From a checkpoint of a small transformer trained on Wikipedia: LayerNorm before each block, biases.
MLP neurons of a small language model. Each row is named by its layer, matrix (down: output weights) and neuron, and shows model dimensions 0-127. Each number is 50 + 15 x the weight over its row's rms, rounded and kept within 0 to 99.
A block is one neuron, or neurons of one layer that tend to fire together. After each block is what it responds to, as a language model described it from the Wikipedia text at the highest values.

L12.down5:74 44 70 60 30 56 41 32 40 38 44 76 50 42 34 69 57 47 38 84 56 52 36 79 33 40 53 48 44 36 64 28 45 58 24 51 45 32 51 56 51 63 62 39 55 41 08 54 31 60 58 47 63 32 63 65 70 44 45 52 27 60 47 45 26 34 41 64 63 81 55 28 39 72 42 50 49 69 61 38 52 80 85 67 41 25 64 65 41 53 45 63 59 50 65 47 35 40 43 65 56 44 49 56 34 52 68 40 41 69 46 38 21 65 37 52 44 46 59 58 66 52 44 41 40 64 20 60
L12.down290:46 76 49 34 53 65 61 47 65 39 62 65 61 74 55 68 33 71 23 64 58 36 39 43 32 64 40 55 53 33 68 63 52 59 59 59 33 75 65 38 25 48 51 25 67 60 44 48 46 55 56 37 41 55 32 33 46 65 73 38 13 63 42 21 55 40 55 48 45 22 68 42 50 77 70 41 50 48 43 58 56 36 47 48 73 34 36 53 54 41 41 67 53 19 62 41 12 62 37 59 81 46 67 53 54 43 17 59 71 57 51 39 20 66 43 42 52 63 46 34 58 39 60 69 61 41 52 38
L12.down490:36 77 50 51 62 49 73 61 77 60 62 76 37 24 63 42 79 46 59 33 45 48 39 54 53 70 66 56 28 62 41 39 77 49 38 59 35 27 56 57 36 57 38 49 52 46 87 70 29 70 45 26 10 52 45 58 33 40 24 28 45 33 45 49 44 29 51 63 47 49 51 49 20 48 39 43 66 49 52 67 42 51 59 15 15 51 45 39 33 55 49 44 30 58 35 54 41 72 54 66 63 54 22 52 38 49 17 28 40 38 41 68 59 46 80 54 53 57 35 62 63 31 44 62 45 73 50 66
L12.down701:17 54 81 58 65 58 72 57 43 53 49 59 49 74 41 46 39 36 51 53 50 54 75 39 31 34 42 61 41 50 62 52 38 36 66 90 19 39 71 73 26 54 58 23 34 54 71 51 31 54 30 81 49 63 69 59 42 63 37 35 51 32 43 53 53 59 55 59 54 67 64 53 54 66 42 62 40 69 59 56 25 37 44 35 60 45 45 43 52 47 49 46 48 65 64 30 44 62 69 54 82 48 68 58 65 37 67 61 46 20 41 26 38 22 21 75 65 28 25 60 24 74 49 61 58 47 47 38
Description: Completing word or year

L10.down824:36 57 41 73 37 41 57 28 41 25 28 34 38 31 53 38 22 62 56 68 44 56 40 35 27 47 47 55 41 55 24 35 37 18 49 51 38 66 60 52 19 61 72 26 26 34 70 42 58 41 62 53 61 37 41 46 52 42 60 24 53 49 37 31 62 51 72 52 37 45 48 14 27 64 61 45 47 74 54 27 71 54 35 32 48 48 34 60 58 69 56 42 43 52 51 53 58 58 61 47 32 73 64 70 36 60 60 40 62 36 42 30 39 26 69 45 64 57 35 39 57 66 53 49 62 61 42 49
Description: Start of year numbers

L3.down199:36 65 59 63 26 39 67 53 50 61 38 49 36 60 52 52 79 56 69 47 39 32 46 60 44 43 71 34 57 39 33 32 52 69 48 47 38 51 31 43 29 58 39 38 56 59 11 65 44 37 54 64 24 65 54 70 50 53 62 76 00 70 56 53 71 36 40 77 72 50 52 34 70 59 27 49 52 45 50 52 38 82 48 68 49 77 50 58 55 57 12 34 44 27 70 51 75 27 49 44 43 65 12 56 66 51 67 70 43 57 77 37 54 54 77 49 39 60 60 22 35 66 45 86 47 19 70 34
L3.down732:84 48 47 50 63 54 41 71 60 59 15 62 85 50 32 30 44 58 42 67 45 57 38 71 38 32 13 57 52 46 65 58 36 40 37 26 13 42 39 50 16 21 64 47 47 48 32 37 45 52 55 65 35 60 47 45 49 48 45 47 09 49 50 48 58 50 56 48 59 57 61 39 49 39 29 68 76 29 43 30 64 49 39 50 36 10 31 71 49 30 54 66 47 37 75 53 31 57 46 50 52 61 46 47 39 51 51 79 32 60 30 58 23 52 70 35 67 30 44 59 59 43 54 47 52 38 46 49
L3.down783:53 46 57 66 53 81 37 53 35 53 32 61 62 45 57 50 47 40 64 80 54 42 45 66 41 59 47 51 52 33 32 69 59 36 64 28 25 34 32 22 56 41 53 32 70 34 52 57 40 51 43 57 33 32 64 67 43 32 48 17 41 36 75 43 54 21 64 71 50 30 48 56 26 75 49 55 47 54 63 62 70 49 49 56 53 54 52 83 46 42 36 60 55 52 99 65 24 30 62 53 49 58 45 70 56 47 40 61 75 30 52 58 30 32 97 47 45 49 46 44 45 52 67 52 56 76 23 43
L3.down854:50 44 70 61 46 31 44 57 43 39 47 46 68 23 53 64 50 47 33 54 79 33 62 57 55 50 24 69 45 64 82 67 23 52 21 26 42 60 78 57 58 40 37 71 54 40 29 13 33 38 47 48 43 68 66 65 40 72 49 46 25 68 48 63 41 58 52 42 60 61 59 56 79 42 51 51 37 72 24 61 72 58 55 71 46 69 40 56 51 34 25 36 41 53 74 57 55 49 51 57 70 62 46 49 42 36 66 39 53 66 56 29 49 40 33 47 78 70 38 39 37 64 58 16 47 55 46 54
Description: Place-name word endings

L10.down253:63 06 75 33 34 37 66 43 70 56 41 61 63 54 51 58 50 42 42 44 50 53 31 35 40 44 47 49 49 44 68 42 43 71 76 48 57 46 11 37 74 42 30 59 33 51 60 26 25 44 36 45 36 51 56 57 46 59 45 46 45 64 30 25 34 62 56 26 61 35 28 25 35 56 44 65 18 54 55 57 42 56 44 57 48 66 50 49 43 31 72 26 50 51 49 53 43 88 46 78 52 78 38 31 53 35 35 48 52 70 61 66 54 45 34 59 62 59 53 68 88 63 51 36 19 54 80 57
Description: Day-of-month in dates

L3.down214:61 46 43 45 45 67 74 54 48 50 50 57 59 49 38 25 64 58 38 45 54 30 54 33 43 58 71 38 50 35 66 42 52 83 47 52 49 53 57 30 41 48 72 49 50 53 49 74 56 45 63 49 65 44 71 46 46 29 28 57 31 55 78 19 04 51 60 55 49 34 72 13 65 61 55 39 49 27 47 50 41 57 66 62 53 48 19 49 41 47 74 42 52 35 06 60 52 40 52 51 55 07 23 74 53 34 53 50 64 74 34 45 72 49 57 63 35 39 66 72 45 45 30 34 59 58 49 45
L3.down519:56 27 46 54 60 41 64 42 55 86 51 43 74 31 88 69 74 46 70 47 19 30 52 50 57 60 39 20 46 48 51 63 50 50 53 58 43 60 49 36 22 55 52 21 66 39 30 51 61 49 45 67 43 54 58 45 66 50 23 60 66 65 39 32 47 22 50 35 25 50 75 38 54 45 49 58 45 54 32 52 42 66 72 40 71 41 24 42 79 51 45 45 29 40 54 57 14 51 48 49 68 60 48 68 39 42 56 43 38 34 54 53 49 57 71 39 58 35 52 35 28 34 46 49 32 46 52 12
L3.down583:57 26 60 65 30 62 64 43 47 62 51 42 52 25 93 24 58 30 39 54 55 42 53 59 48 41 67 56 54 44 59 30 36 60 49 37 24 34 19 55 38 40 74 55 52 51 23 51 40 73 77 75 64 36 33 43 39 64 55 57 51 24 69 60 36 41 62 78 59 72 50 40 74 54 50 56 52 48 29 41 19 36 55 70 59 58 39 29 43 51 65 39 48 16 56 70 39 69 55 28 64 62 29 61 34 54 66 68 39 45 50 46 58 54 60 50 43 63 69 43 42 61 34 61 44 31 71 53
L3.down813:76 51 50 36 46 46 63 41 42 46 58 29 32 80 63 26 48 46 28 51 38 48 49 52 63 56 62 65 20 67 46 48 23 84 51 53 12 65 62 55 56 32 36 43 48 51 36 58 67 35 59 67 43 59 62 40 62 23 51 49 18 49 52 39 51 52 24 69 50 22 68 49 63 37 54 43 41 35 52 49 26 66 61 74 59 28 19 54 45 54 44 57 51 26 35 40 45 55 69 57 77 70 41 58 53 28 58 42 70 76 56 58 60 48 66 33 53 62 53 35 29 33 75 45 68 28 36 34
Description: Word-initial n fragments

L12.down34:26 71 61 73 70 56 75 28 55 40 49 69 71 50 56 33 56 56 63 45 61 21 31 71 61 62 45 55 72 63 47 28 54 48 52 37 57 39 29 30 20 59 23 58 36 39 66 37 61 44 37 29 52 82 52 53 57 69 47 50 36 70 69 41 92 45 55 42 52 46 50 35 48 43 62 43 65 49 55 57 50 63 55 45 56 49 53 46 53 48 62 62 26 57 58 51 27 53 46 40 23 45 63 53 58 51 57 30 32 43 26 66 21 47 33 18 79 59 35 54 62 43 54 37 54 43 33 59
L12.down235:79 62 45 71 52 52 45 40 37 45 50 74 40 47 50 42 38 54 49 48 54 53 58 59 78 56 47 53 34 33 46 36 60 48 31 46 74 57 60 27 24 49 66 43 39 29 44 33 52 79 44 22 60 34 39 63 81 56 50 64 57 46 38 52 33 56 42 36 82 25 34 60 69 68 50 49 53 45 32 49 27 31 51 68 50 51 54 77 63 43 65 39 43 54 54 56 37 29 30 47 38 39 56 44 33 30 61 34 68 19 63 55 56 45 93 65 34 69 37 43 35 49 66 65 64 52 15 35
L12.down884:68 62 53 57 95 55 53 34 66 65 77 51 44 59 43 41 53 73 61 52 58 68 20 48 66 63 48 41 57 49 43 53 64 20 82 74 64 64 53 23 72 43 43 42 57 43 36 54 75 28 83 38 54 69 71 58 34 53 60 64 23 56 46 31 34 65 30 38 35 47 41 47 29 39 74 81 33 54 41 34 43 52 43 27 52 59 48 28 62 72 82 59 24 47 49 70 28 36 52 56 38 56 52 65 62 33 59 61 53 43 58 48 62 60 52 76 49 63 68 61 70 53 32 47 56 26 26 36
L12.down977:53 47 38 38 18 74 64 20 53 51 57 53 55 44 50 44 28 49 72 50 46 30 18 65 72 54 82 54 31 62 29 64 59 50 52 72 30 29 82 50 42 26 66 26 42 54 52 45 35 27 80 54 28 41 49 77 45 47 58 39 35 29 29 79 58 23 79 18 64 55 57 54 45 53 60 74 74 43 41 49 86 45 61 70 46 40 53 33 30 53 55 42 76 51 68 66 48 65 56 20 43 51 41 64 46 54 42 47 20 61 33 50 65 47 42 90 36 10 55 36 51 50 46 56 59 36 42 28
Description: After a person's name